{"intermediate_size": 1024, "hidden_act": "swiglu", "extras": ["capped logits"], "init_std_qkv": 0.0182, "lr_mult_qkv": 0.7, "doc_mask": true}
MLP neurons of a small language model. Each row is named by its layer, matrix (down: output weights) and neuron, and shows model dimensions 218-313. Each number is 128 + 24 x the weight over its row's rms, rounded and kept within 0 to 255. A neuron's up and down rows have the sign that makes its largest values positive.
A block is one neuron, or neurons of one layer that tend to fire together. Before each block is what it responds to, as a language model described it from the Wikipedia text at the highest values.

Anaphoric topic nouns
L5.down150 [150 104 107 131 145 154 144 119  99 103 155  92  98  97 111 141 142 150  88  80 132 108 152 117 153 118 113 102 123  85 154 112 158 131  91 106 142 118 126  93 116 113 120 121 140  87 111 173 146 119 137 145 114 124 171  85 170 109  98  99  92 142 150 135 100 152 171 111 108 158 140 134 160 140 156 123 188  58 145 124 104 111 104 113 168 142 124 123  97 145 116 151 144 176 145 136]
L5.down261 [155 157 131 148  95 125 152 122 134 156 100 137 130 137 145  95 129  88 126 113 106 100 135 110 164 106 119 134 150 122 138 121  83 139 137 146 172 116 135 104 115 149 121 138 135 141 124 154  96 117 132 118 122 116 169 121  93 129 148 172 120 108 113  99 127 109 158  66 136 126 144 127 119 152 116 135 188 154 119 163 105 136 170 121 109 102  85 110 170 105 122  84 123 113 139 109]
L5.down447 [125 129 125 154 144 117 138 117 148 128  96 118 160 121  94 148 150 140 114 130 119 103 121  93 152 134 125 151 175  75 129 155 148 112 101 103 183 163 166 133  89 136 102 157  90 156 144 110 155 140 104 149 181 129 123 140 115 154 142 127 176 149 111  89 109 106 108 100 126 171 107 114 110  96 203 151 122 107 135 114 137 130 148 139 109 120  88 112 159 118 145  94 174 123  69 118]
L5.down591 [137 138 144 171 118 206 158 148 128 146 109 165  94 137 140 138 135 170 142 173  86 109 165 128 139 123  88  99 116 129 140  90 135 100 135 119 141 127 126 121 103 174 157 164  91 165 126 138 150 130  74  81 103 150 136 130 113 129 140 123 137 182 128 127 142 120  63 134 146 110  98 113 115 122 146 102 119 165 141 128 138 145 175 165  86 157 110 159 106 145 116 140 159 130 107 157]
L5.down710 [148 134 117 135 107 159 109 104 118 105  90 123 118 146 146 134 133 103 127 120 158 162 140 108 118 129 133 102 111 134 144 131 121 139 126  94 159  86 131 129 125 152 151 118 171  94  93 158 119 124 130 165 101  93 138 126  58 112 155 110 132 116 137 137 160 125 123  89 139 137 128 162  97 111 178 120 155 163 123 150 146 130 107 175 156 145 111 106 122 141 117 154 140 178 150  58]
L5.down743 [149 122 171 158 165 139 114 130 142 104 133 150 147 142 111  96 113 109 155 143 121  87  99  94 137 133 145 122 119 164 140 116 136 104  67 159 126 114 138 164  78 155 112 131 139 129 142 128 115 106 120 162 172 121 159 131  81 114 140 108 118  96 176 131 130 137 101 149 119 165 152 132 104 131 149 105 140 116 147 157 123 136 143 175 117  94 112 151 143 109 120 124 121 139  98 172]
L5.down749 [129 114 115 140  99 127 119  95 138 114 129 101 170 112 143 126 125 169 126 177 139 129 146 130 163 153 127 128 144 118  96 117 131 151 108  84  75 160 154 115 131 109 143 105 146 114  78 166 143  77 107 128 152 138  85 121  86 153 111 162 152 119 126 155 119 130 125 155 128 152 117 137 107 122 155 130 119  73 108 125 158 129 104  95 127 169 158 125 120 134 137  95 136 158 124 113]
L5.down910 [127 114 128 135 136 146 135 164  89 155 105  89 117 126 119  94 116 160 107 151 131 135  98 108  81 133 115 140 159 127 109 130 110 104 117 162 115 147 180  87 110  79 155  97 124  95 121 144 152 161 108 104 173 144 146 158  95 118 162 161 158 126 121 172 107 110 114  97 116  90 120 127 119 109 130 158 182 146 119 143 136 126 121 134 134  91 142  94 172 170 122 138 118 140 156 121]

Infinitive "to" after passives
L4.down434 [153 150 175 119 105 111 128 145 123 152 136 156 125 129 137 132 146 195 138 103 101 113 124 155  84 150 112 125 111 119 134 123 120  85 138 120 103  91 128  51 147 155 158 106 164  91 100 151 131 122 141 152 118 147 128 124 128 116 120 127 129 156 119  75 128 130 117 120 123 108 101 112 106 112 148 133 141 117 138 157 121 139 125 117 174 147 114 151 130 166 129  97 137 116 108 134]
L4.down633 [171 129 109 147 138 111 117 124 131 128 146 112 118 115 115 161 159 111 139 154 124 151 134 120 126 130 107 109  84 146 123 152 107  89 147 132 119 170 135  94 156 140 167 119  82 107 137 148  94 139  87  86 145 112 149 137 104 117 162 136 105 104 123 154 128 125 123 127 161 100 118 124  95 127 133 149 137 141  74 127  88 122 146 101 125 123 116 130 163 136 140 131  72 116 195 152]
L4.down801 [143 148 109 119 113  74 115 125 162 135 146 109 122  86 103 155 157 112 121  98 158 108 107 104 105 133 119 141 130 139 121 136 122 116  31 108 112 129 126 136 157 152 133  93 122 112  87 119 108  82 172 129 139 135 126 150 171 113 126 148 134 115 124 139 114 115  99 185 137  85 117 133 127 130 128 148 149 121 124  91 137 133 132  87  76 167 120 150 148 108 121 145 154 138  99 119]
L4.down945 [181 128 128 139 107 140 123 154 105 115 113  75 121 145 172 110 143 146  82 141 184 172 114 137 141 110 145 143 116 114 177 135 146 123 115 165 102 102 167 174 155 145 165 145 155 141 110 135 160 110 122 141 155  97 115 138  81 147 150 119 129 108 128  83 124 153 167 103 139 127 140 133 152 115 122 136  74 126 116 146 117 147 130 117 127 115  93 113 138  89 151 109 141 150 150 147]

Clause subject pronouns
L6.down38 [144 139 129 128 137 131 116 126 132  63 163  74 140 126  94 106 140 125 138 100 145 138 146 102 105 127 130 115 115 134 159 176 122 144 157 141 103 170 102 137 103 134 179 119 140 116 116 120 110 119 101  88 139 112 104  83 107  66 163 136 140  91 133 143 142 154  99 136 115 163 120 145 115 113 171 125  90 158 147 121 118 119 122 109 181 133 148 168 101 149 102 133 161  95 146 160]
L6.down758 [172 137  87  95 156 137  93 113 117 128 122 104 111 144 113 141 125 164 140 159 113  72 122 117 134 116  96 100 163 160 126 135 136 130 150  88 124 106  92 129 139 107 111  94 114 111 121 129  93  98 152 125 127  91 131 127 107 129 147 129 131 105 152  97  90  80 162  74 108 117 127  87 125 116 110 142 158 125 130  98 180 130 150 131 164 162 129 153 159 139 157 121 144 133 170 140]

Do-forms and "after"
L4.down251 [112  98 129 133 113 114 112 133 103 125 120 102 129 118 108 122 113 145 101 135 153 181 145 159 167 121 111 134 110 137  97 146  85 120 171 126 128 119 138 134 144  83 141  75 128  86 157 134 131  84 126 114 123 118 102 125 139 102 117 110  99 137 106 134  73 136 178  84 141 148 113 149 172 169  88 118 124 166 155 141  92 139 146 104  99 166 154 118 127 113 129 134  85 165 136  95]
L4.down273 [140 140 116 169  88 136  72 133 101 161 131 132 125  86 108 127 123  75 130 133 146 155 148 110 150 141 157 133  91 100 135 134 165 146 142 136 159 161 140 141 130 118 154 121 153  94 149 169 129  84 154 134 121  76 137  97 110 146 144 105 137 144  99 163 141 120 100  69 135 137 131  59 168 164 158 138 121 146 140 112 117 144 114 124 110 129 120 110 118 136 134 140 111 131 104 105]
L4.down519 [143 127 141 175 108 119 137 184 118 146 116 123 116 135 117 126 188 137 137 125 110 113  95 129 173 132 138 123  95 127  86 165 119 130 150 175 145 100 135 121 103  97 141 134 183 142 155 125 112 138 110 170 161 112 142 107 152 111 126 158 140 104 144 119 132 134 163  84 125 142 103 122 132 139 127 157  90 172 113  95  92 133 119 169 125 130 110 104  64 107 106 137 147 134 148  74]
L4.down641 [177  95 121 113 135 133 118 129 113  91 120 107 135 101 155 143 149 122 122 143 103 164 142 121 156 145 102 169 104 118 202 120 100 124 134 126 179 118  92 137 145 102 167 120 127 116 108 161 144 134 141 123 108 122 143  87 101 162 134  87 143 129 167  91 143 140 135 115  77 127 141 110 139  92 151  82 130 134 130 169 134 148 133 139 118  97 128 122 133 131 111 100 126 157  93 138]

Adjective-forming suffix pieces
L4.down148 [124 140 112 117 124 144 153 184 117 171 180 121  90 148 124 101 149 120 106 143 142  87 149 140 128 123 115 101 128 112 139 130 126 123 112 123 118 144 123 153 129 121 126 134  99 146 124 117 115 165 128 124 113 114 108  93 137 141 178 173 167 104 138  94 118 138 124 124  99 141 109 142 134 137  86 105 117 114 106 125 122 134 172 140 110  90 130 153 152 132 121 141 107 128 141  80]
L4.down422 [ 99 102 123 131 115 145 126 144 168 170 109 101  93 116 123  90 118 165 116 103 164  99 157 175 133 160 154 153 118 145 148 133 141 101 125 126 113 130 132 133 139  80 149 157 119 127  92  86 115 154 108 108 134  90 101 122 126 145 135 157 122 108 145  83 134 109 126 139 127 127  89 111 171  93 138 110 130 141  85 154 168  91 151 133 131 153 113 140 121 128 139 131 139  99  92 157]
L4.down456 [114  84 136 122 125 145 144 124 154 109 131 107 129 136 120 132 120 131 177 143 152 140 133 147 134 137 137 100 153 128 156 144 175  85 138 113 123 146 136 139 132 145 165 132 117 108 135 147 144 125 120 155 112 109  83  85 147 190 106 135 121 138 126 113 135 134 162 171 139 168 134 105 140 131  98 136 142 155 118  90 107 130 151 115 139 104 134 129 120 128 163 117 116 102 136 125]
L4.down798 [131 124 167 131 155 108 117 112 147 148 175  92 126 110 114 140 142 123 163 110 131 153 153 114 152 155 140 119 127 188 124 136 117 103 119 142 136 149 115 159 118 138 162  90 141 117 109 132 145 145 141 126 163 106  86  95 129 145 148 142 130 103 175 136 103 117 186 166 126 104 111  87 177 167 148 113 143 116 133  70 130 144 165 121 124 108 100 125 164 126  75 111  98 134 115  91]

Infinitive "to" after nouns
L5.down108 [102 107 165  87 127 168 128 135 129 150 136 161 148 149 104 103 163 149 143 109 132 133 131 160  74 146 110 108 141 137 114 137 163 194 123 131 147 135 136 137 105 167  92 130 132 141 158 114 134 140 106 133 126 142  83 121 127 112 180 106 158 111 121 132 166 137 142 157 128 127 135 147 138 111 133 114 146 134 168 109  98 123  99 114 130 164 123 137  91 107 142  85 162 122 178  99]
L5.down302 [151 112  71 138 171  91 151 103 139 126 115 111 123 106 102 152 145 143 126  99 150 126 138  73  87 176 146 134 104 163 132 151 125  97 109 129 148 126 109 142 128 117 140  90 149 100 113 113  91 113 115 162 121 126 109 128 100  67 131 108  95 115 186 122 131 123 148 160 177 140 110 123 104 130 106 128 163 172 123  86 143 107 115 114 113 135 120 111 156 119 115 145  95 112 134 137]
L5.down376 [143 169 140 149 123 144 140 133 144 134 106 116 117 130  94  83 136 161 102 115 132 117 120 140 142 139  98 133 100  95 134 129 168  83 115 120 142 148 100 147 138 117  97  71 118  85 130  97 115 125  91  96 163 117 118 101 153 134  89 183 119 156 130 123 117 104 158 160 141 146 126 102 139 174 175  98 138 150 101  86  98 157 143 115 151 146  93 145 138 126 129 131 125 135 140 124]
L5.down478 [154 126 130 163 110 169 161 157 127 132  90 131  86 126  95 146 125  86 144 108 164  88  85 121 133 183 120 120 123 123 202  96 144 186 112 132 170  88 139 118  86 153 130  87 131 128 182 141 114 136 118 130 150 147 113 120 102  94 160 101 115 133 116 115 151 138 129 105 144 123 123  88 129 150  94 138 172 184 151 142 131 133 127 139 119 133 114 142 140  84 167 117  99 140 123 116]
L5.down778 [150 139 129 157 123 148 123 131 115 111 128 134 138 128 124 116 109 113 110 109 141 114  96 153  99 103  62 120 149 127 126 129  86 109 140 144 122 113 104 128  90 135 128  70 102 141 132  80 132 111  99  97 136 101 130 155 105 125 107 106  59 116 130 162 123 110 135 166 103 111 115 150 167 157 125 134 103 117 193 137 147 158 109 127 156 123 136 152 119  93  90 120 159 150  83 180]
L5.down875 [107 152 107 103 173 108  91 104  77 147 110 103 145 114 104 134 103 114 143 127 139 142  99 135 123 145 113 122 114 177 126 123 111 126 118 191 146 120 129 163 167 130 113 104 118 123 114 126 128 111  77 105 146 126 158 144  94 142 140 120 126 138 100 149 138 106  79 111 157 123 142 174 135 115 124 112 166 110 104 107 101 144 121  60  78 142  81 141 132 151 132 126 138 167 165 125]
L5.down927 [139 104 107 115 156 110 102 116 109 138  75 141 103 134 162 124 150 161 105  76 131 141 135 155 117 166 132 111 105 112  91 111 157 109 132 177 131  90  93 136 136 150 108 119 154 105 135 130 142 152  72 149 128 123 109 173 125 112 136 143 155 148 109 141 117 115 150 156 154 132 142 108 127 101  80 124 111 126 114 167  95 128 114  81 173 146 145 135 119 100 129 142 127  91  95 144]
L5.down929 [122 158 142 151 139 111  64 131 170 105 132 143 105  95 142 147 140 130 122 130 147 148 145 138 145 108 114 117  97 138 146 122 165  83 101 155  98 154 145  97 150 111 123 120 162 158  77 127  98 109 119 106 158 113  93 133 120 138 138 143 126  97 160 103 104 140 129 122  94 108 135 132 150 110 122 130 125 128 152 119 107 138 146 125  97 144  92  87 123  81 125  87 112 131 126 150]

Anaphoric definite nouns
L4.down113 [137 142 171 160 109 171 147 157 131 145 113 123  91 129 120 147 189 117 111 118 106 154 150 150 151 173 138 149 135 124 163  94 141 141 113 115 120 138 160 183 153 135 156 144 127 108  93 160  89 128 137 138 133 154 127 152 118 164 140 105  89 109 147  89 146 139  56 101 126 150 150 148 149 153 109 133 126 116 135 131 118 163 121  93 128  95 122  97 162 149 120 118 106 158 137 120]
L4.down624 [ 96 122 104 151 123 106 129 123 138 164 127 123 149 149 130 107 124  91 144 155 163 146 137 105 128 151 147 114 137  81  99 124 151 139 100 125 154 136 145 132  66 143  73  75 135 173 174 150 123 142 130 129  90 155 147 114 101 119 189 144 142  96 117  99 105 125 133 115 141 123 189 117 133 145 152 115 107 152 102 140 123 137 192  82 140  77 153 146 148 144 153 158 172 106  96 120]
L4.down831 [134 125 154  91 129  76 113 111 137 114 112  88  82 100 142 139 129 117  91 124 115 142 136 112 181 138 160 120  80 102 146 153 110 141  95 143 176 183 110 117 100 154 136 132 182 154 129 120 125  85  78 137 136 101 102 163 116 127 162  92 111  87 121 141 123 156 131 135 123 121 131 118 145 175 141 112 124  98 141 110 103 146 137 147 135 124 116 158 136 119 130 160 136 149 117 144]
L4.down1004 [138  95 161 127  85 123 112 166 150 124 123 122 195 164 130 112 140 150 128 141 120 142 174 108 120 110 111  80 130 120  81 152 135 122 122 119  98 129 153 120 118 119  96 121 114 133 149 174 115  98 151 149 130 115 125 105 115 104 154 139 148 155 125 151 102 166 122 126 119 155 138 145 107 137 154 131 144 131 122 124 100 143 113 115  89 106 165 124 120 141 126 152 148 138 130 173]

Adjective-forming word endings
L5.down75 [ 99 124 149 144 159 113 142 108 101 103 115  95 105 163 142 151 124  99 147  87 129 122 131 156 182 148 136 134  91 122 130 150  85 150 121 151 128 119 204 137 190 114 156  86  91 120 113 151  84 176 145 156 147 108  90 133 143 139 132 133  68 141 108 139 173 148 137 168 117 155 125 114 146 151  98 128 159 108 142 132 108 123 118  86 114 126  97 118 146 128 164 149 117 138 116  90]
L5.down187 [122 119 120 172 106 119 153 175 136 123 130  89 132 126 103 130 107  89 103 136 144 110 168 105  69 156 127 111 142 102 146 117 140 198 114 109 156 142 120 131 118 138 145  81 126 114 158  96 130  98 167 145 129  87  84 148 133 152 170 152 130 131  91 100  83 115 114 147 135 146 159 133 123 133 110 111 153 142 132 116 110 125 132 157 116 123 107 139 148 156 148 102 131 109 112 119]
L5.down412 [144 125  95 131 134 181 101 108 165 152 102 132  81 149 125 143 145 151 118 123 134 139 141 120  90 120 171 118 144  88 113 139 133 166 126 133 132 130 121 114 190 144 106 162 166 105 131 160 124  98 163 116 139 103 118 101 143 106 167 121 141  95 150 168 110 148 117 102 132 122 120 155 150 156 100  98 107 125 128  96 126 126 124 145 108 131 124  80 154 122 169 119 117 117 122 153]
L5.down572 [114 122 116 155 140 158 119 113 176 152 151  67 119 120 154 116 138 136 120 104 148 100 110 154 130 125 136 115 129 135 104 166 108  99 127  99 127 128  90 110 119 150 150 120  80 115 127 143 121 109  59 153  99 127 149  84 132 122  95 144 148 152 127 156 129 100 135 108 154 146 104 141 155 149  99  93 133 117 131 130 112 118 104 134 153 143 151 121 156 107 121 129 147 123 115 144]
L5.down638 [125 130 114 121 117 131 127  96 162 138 144 169 147 135 124 113 113 131 168 188  95 130 137 143 127 172 101 148 128 148 130 139 115 156 125 110 137 137  97  93  98 170 132 120 153 108 125 165  86 153 135 129 137 159 116 112 119 128 154 110 116  80  94 118 149  89 131 139 140 140 158 131 175 138 137 131 163 165 149 148  88 143 139 151 136  86 174  85  92 136 121 134 134 171 165 132]
L5.down639 [144 140 106 147 113 136 102 116 121 148 114 143  83 162 142 128 151 159 119 123 175  89 142 173 139 184 101 136 184 158 130  98 161 107 129 160 138 118  95 137 121  89 144  87 115 127 150 146 135  86 113 173 129 132  93 128 148 140 149 115 141 121 125 136 138 104 178 136 128 117 125 126 177 122 105 128  84 148 108 131 111 104 172  76 125 166 129 137 126 148 121  91 106 105 121 162]
L5.down746 [140 130 156  98  98 150 103 151 116 143  96 144 158 151 131 126 146 139  93 135 177 101 117 103 107 125 118 132 133 137 133  90 151 126 123  87  91 130 111  97 118 131 144 151 122 191 105 109 109 128 150  99  82 156 161 134 143 106  95 146 149 180 121 128  88 178 168 120 116 140 148 113 119 106 157  99 156 127 143 114 130 144 125 123 127 124 142  97 135  77 120 152  77 125  86 150]
L5.down848 [157 140 118 130 139 121 143 149 126 110 111 111 106 137 143 122 101 139 148 101 133 145 143 133 140 129 164 112  84 119 156 170 108 104  99 131 119 125 126 108 111 133 135 167 160 148 107 124 132 138 130 126 147  79 165 157 139 192 140 130 137  98 104 136 108 107 156 125 165 140 128 153 142  96 165 138 169 184 118 103 133 151 135 128 147 134 106 135 102 146 124 134 125 139 112 107]

Clause-opening prepositions
L5.down22 [124 126 140 137  87 134 184 135 133 103 168 113 176  68 160 158 116 145 135  96 124 115 115 119 110 124 157 145 155 155 136 138 162 171 164 153 139 132 130 135 100 129 115 125  81 109 126 173  96 118 140 124  98 155 165 123 156  81 162 134 157 107  87 102 140 146 142  83 130 108 148 115 171 120 105 132 139 135 140 139 111 140 116  92 159 124  74 143 101 158 121 130  78 145 132 111]
L5.down199 [172 135 136 150 101 102 120 117 121 111 158 147  94 116 169 139 121 127 123  97 131 135 110 139 122 103 146 118  97 129 125 143 138 134 137 131 120 124 131 131 130 129 134 157 100 144 140 132 112 127 132 145 104  93 130 114 135 124 152 154  59  99 109 101 103 173 137 140  93 137 107 118  92 117 122 187 109 107 107 114 114  71 143 142 180 116 157 118 118 118 154 154 130 118 104 136]
L5.down259 [114 114 148 141 119 143 133  89 126 117 138 156 159  78 114 122 151 127 143 161  93  89 111 157 149 122 119 120 102 138  79 124 127 109 125 130 118 128 101 118 146 111 117 147 128 139  79 141 129 139 146 126 117 154 135 115 117 130 187 156 143 105 112 104  94 119 152  91  75 128  96  81 101 117 159 166 112  96 146 180 126 122 122 129 141 126 139  91 137 105 107 142 127 138 103 135]
L5.down337 [140 130 121 187 161 108  89  73 117 145 133 110 100 117 124 114  97  98 137 144  91 120  92 111 122  99 173 125 143  86 129 154 159 137 104 151 126 114 173 113 114 105 149 144 111 107  99 124 128 158 157 162 133 163 130 103 128 151  97 105 119 141 128 125 117 125 142 108 101 123 132 107 128 153 139 142 112 157 118 165 136 136 144 111  84 108 128 162  78 142 147 143 175 179 103  96]
L5.down395 [141 103 108 108 148 121 154 132 156  96 115 132 114 125  84  88 156 144 159 141 137 118 168 119 175 100 120 105 117 120  94 116 130 150 123 149 138 151  78 122 151 129 120 122 141 134 159 164 133 130 176 147  63  62 106 100 131 133  70 128 127 133 136 144  91 168  99  88  90 164 108 128 119 103 143  71  98 142 171 158 158 170 104 127 114 140 141  97  97 134 104 140 126 129 135 112]
L5.down810 [167 146 110  94 163 138 135 126 116 139 141 135 113 152 123  93 123 113 118 115 105  96 138 118  95 110 135 136 142 103 124 130 155 118 102 153 154 113 104 131 108 125 174 103 113 128 116 112 122 108  94 116 141 168 140 137 150 154 130 138 149 144 175  96 135 109 166  93 129 141  92 109 131 134 180  94 143 151 108 113  91 104 144 110 114 105  80 127 100  58 135 149 164 177 183 104]
L5.down822 [103 101 157 118 116 101 129 134 164 131 139  90 118 124 112 134 178 119  93 142 119 119  65 167  86  95  91 105 118 127 141 112 118 150  99 113 159 146 144  94 108 129 120 123 116 151 153 125 154 111 143 134 157 127 144  94 165 115 125 109  94 112 167 107  92 130 147 138 100 161  96 118 134 119 134 131 105 158 106 151 181 143 144 111 142 128 117 156 107 155 161 152 141 127 153 118]
L5.down831 [149 147 101 154 112 125 116 130 112 128 128 139 155 111 138  96  96 122 140 138 139 141 112 142 160 119 130 135  98 142 123 127 174 115 123 142 103 146 112 114 109  81 126 147 161  91 102 115 138 118 136 150 178  84 147 103 134 122 132 111 165 138 132 116 154  82 128 108 110 141 117 150  87 139 133  89 164 138 100  83 112 133 165 178  74  61 145 134 132 118 119 110 118 175 182 113]

Noun-linking prepositions
L6.down807 [ 95 156 128 134 135 158 127  96 159 166 127 133 122 118 154 131 142 138 115 104 110 121 115 143 157 108 122 154 132 140 129 163 129 125  56 114 152  80 172 131 111 121 149 116 137 126 127 169 139 113 113 122 157 104 127 107 176 165 125 159 160 131 119  97 140 125 107 174  88 152 146  96 183 126 139 118 127  97 103 128 147 149 104 153 114 180 143 132 145 116 138 152  79 135  86 138]
L6.down964 [133 123  98 118 106 122 136 143 114  91  98  98  80 103 122 141 138 103  94 101 108 137 170 166 126 137 135  92 150 134 140 102 153 142 124 105 118 117 121 170 124 127 130 143 128 152 131 141 136 123 123  84 119  74 130 106 113 121 180  84 118 108 132 133 118 146 140 121 150 110 142  78 169 104 126 127  98 120 117  84 146 147 136  82 104 121 139 126 129 123 108 142 116  98  87 142]

Purpose-linking prepositions
L6.down258 [137 124 104 141 173 108 137 119 141 116  81 120  83 176 134  82 122 149 131  75 124 101 145 146 174 134  73 142 128 156 116 178 167 121  87 147 138 160 109 127  88 126 100 104 163 149 109 180 175 128 142 128 110 114 122 167  75  98 157 126 121  92 105 165 127 107 109 122 156 114 139 112 100 135 139  79 158 100 139 101 100 158 127 107 139 152 133 121 139 145 106 147 126 130 139 110]
L6.down375 [ 89 144 130 155 130 133 152  95 131 148 106 168 150 155 103 150 121 118 116 194 115 142 113 126 130 125 167 140 121 123 135 131 127 148 141 123 158 134 135 145 146 152 166 108 153 139 111 115 180 136 127 127 138 162 110 139 117 144  82 117 136 148 127 152 126 131 130 132 149 137 144  81 116 135 111  93 145 120 127 121 150 134 123 154 104 111 123  93  88 123 131 119 136 103 141 123]

Sentence-initial time prepositions
L6.down534 [116 130 117 115 113  99 114 129 156 159 132 144 166 106 100 128 165 124 139  94 135 137 121 151 137 109 162 134 138  90 103 105 111 129 100 161 150 116  66 132 132  67 121 149 103 114 125 111  87 138 101 128 152 119  93 141  90 141 118 119 135 176 131 126 111 171 144 139  88 119  84 129 103 100  90 121 108 109  73 129 117 158  91 150 155 115  90 128 124 156 102 114 138 131 141 125]
L6.down757 [123 102 137 126 141 120 144 104 122 136 129 120 138 164 105 130 140 166 129 140 110 199 127 114 117  98 160 122  83  76 135 153 121 136 103 141 154 148 145 127 148 117 143  90 151 153  92 175 160 102 166 122 116 161 119 107 123 159 115 128 135 121 155 149  89 110 156 164 143 161  91 128 139 103  86 151 124 145 124 113 129  97 131 112 136 103  92 145 161 157 114 124 113 156 119 112]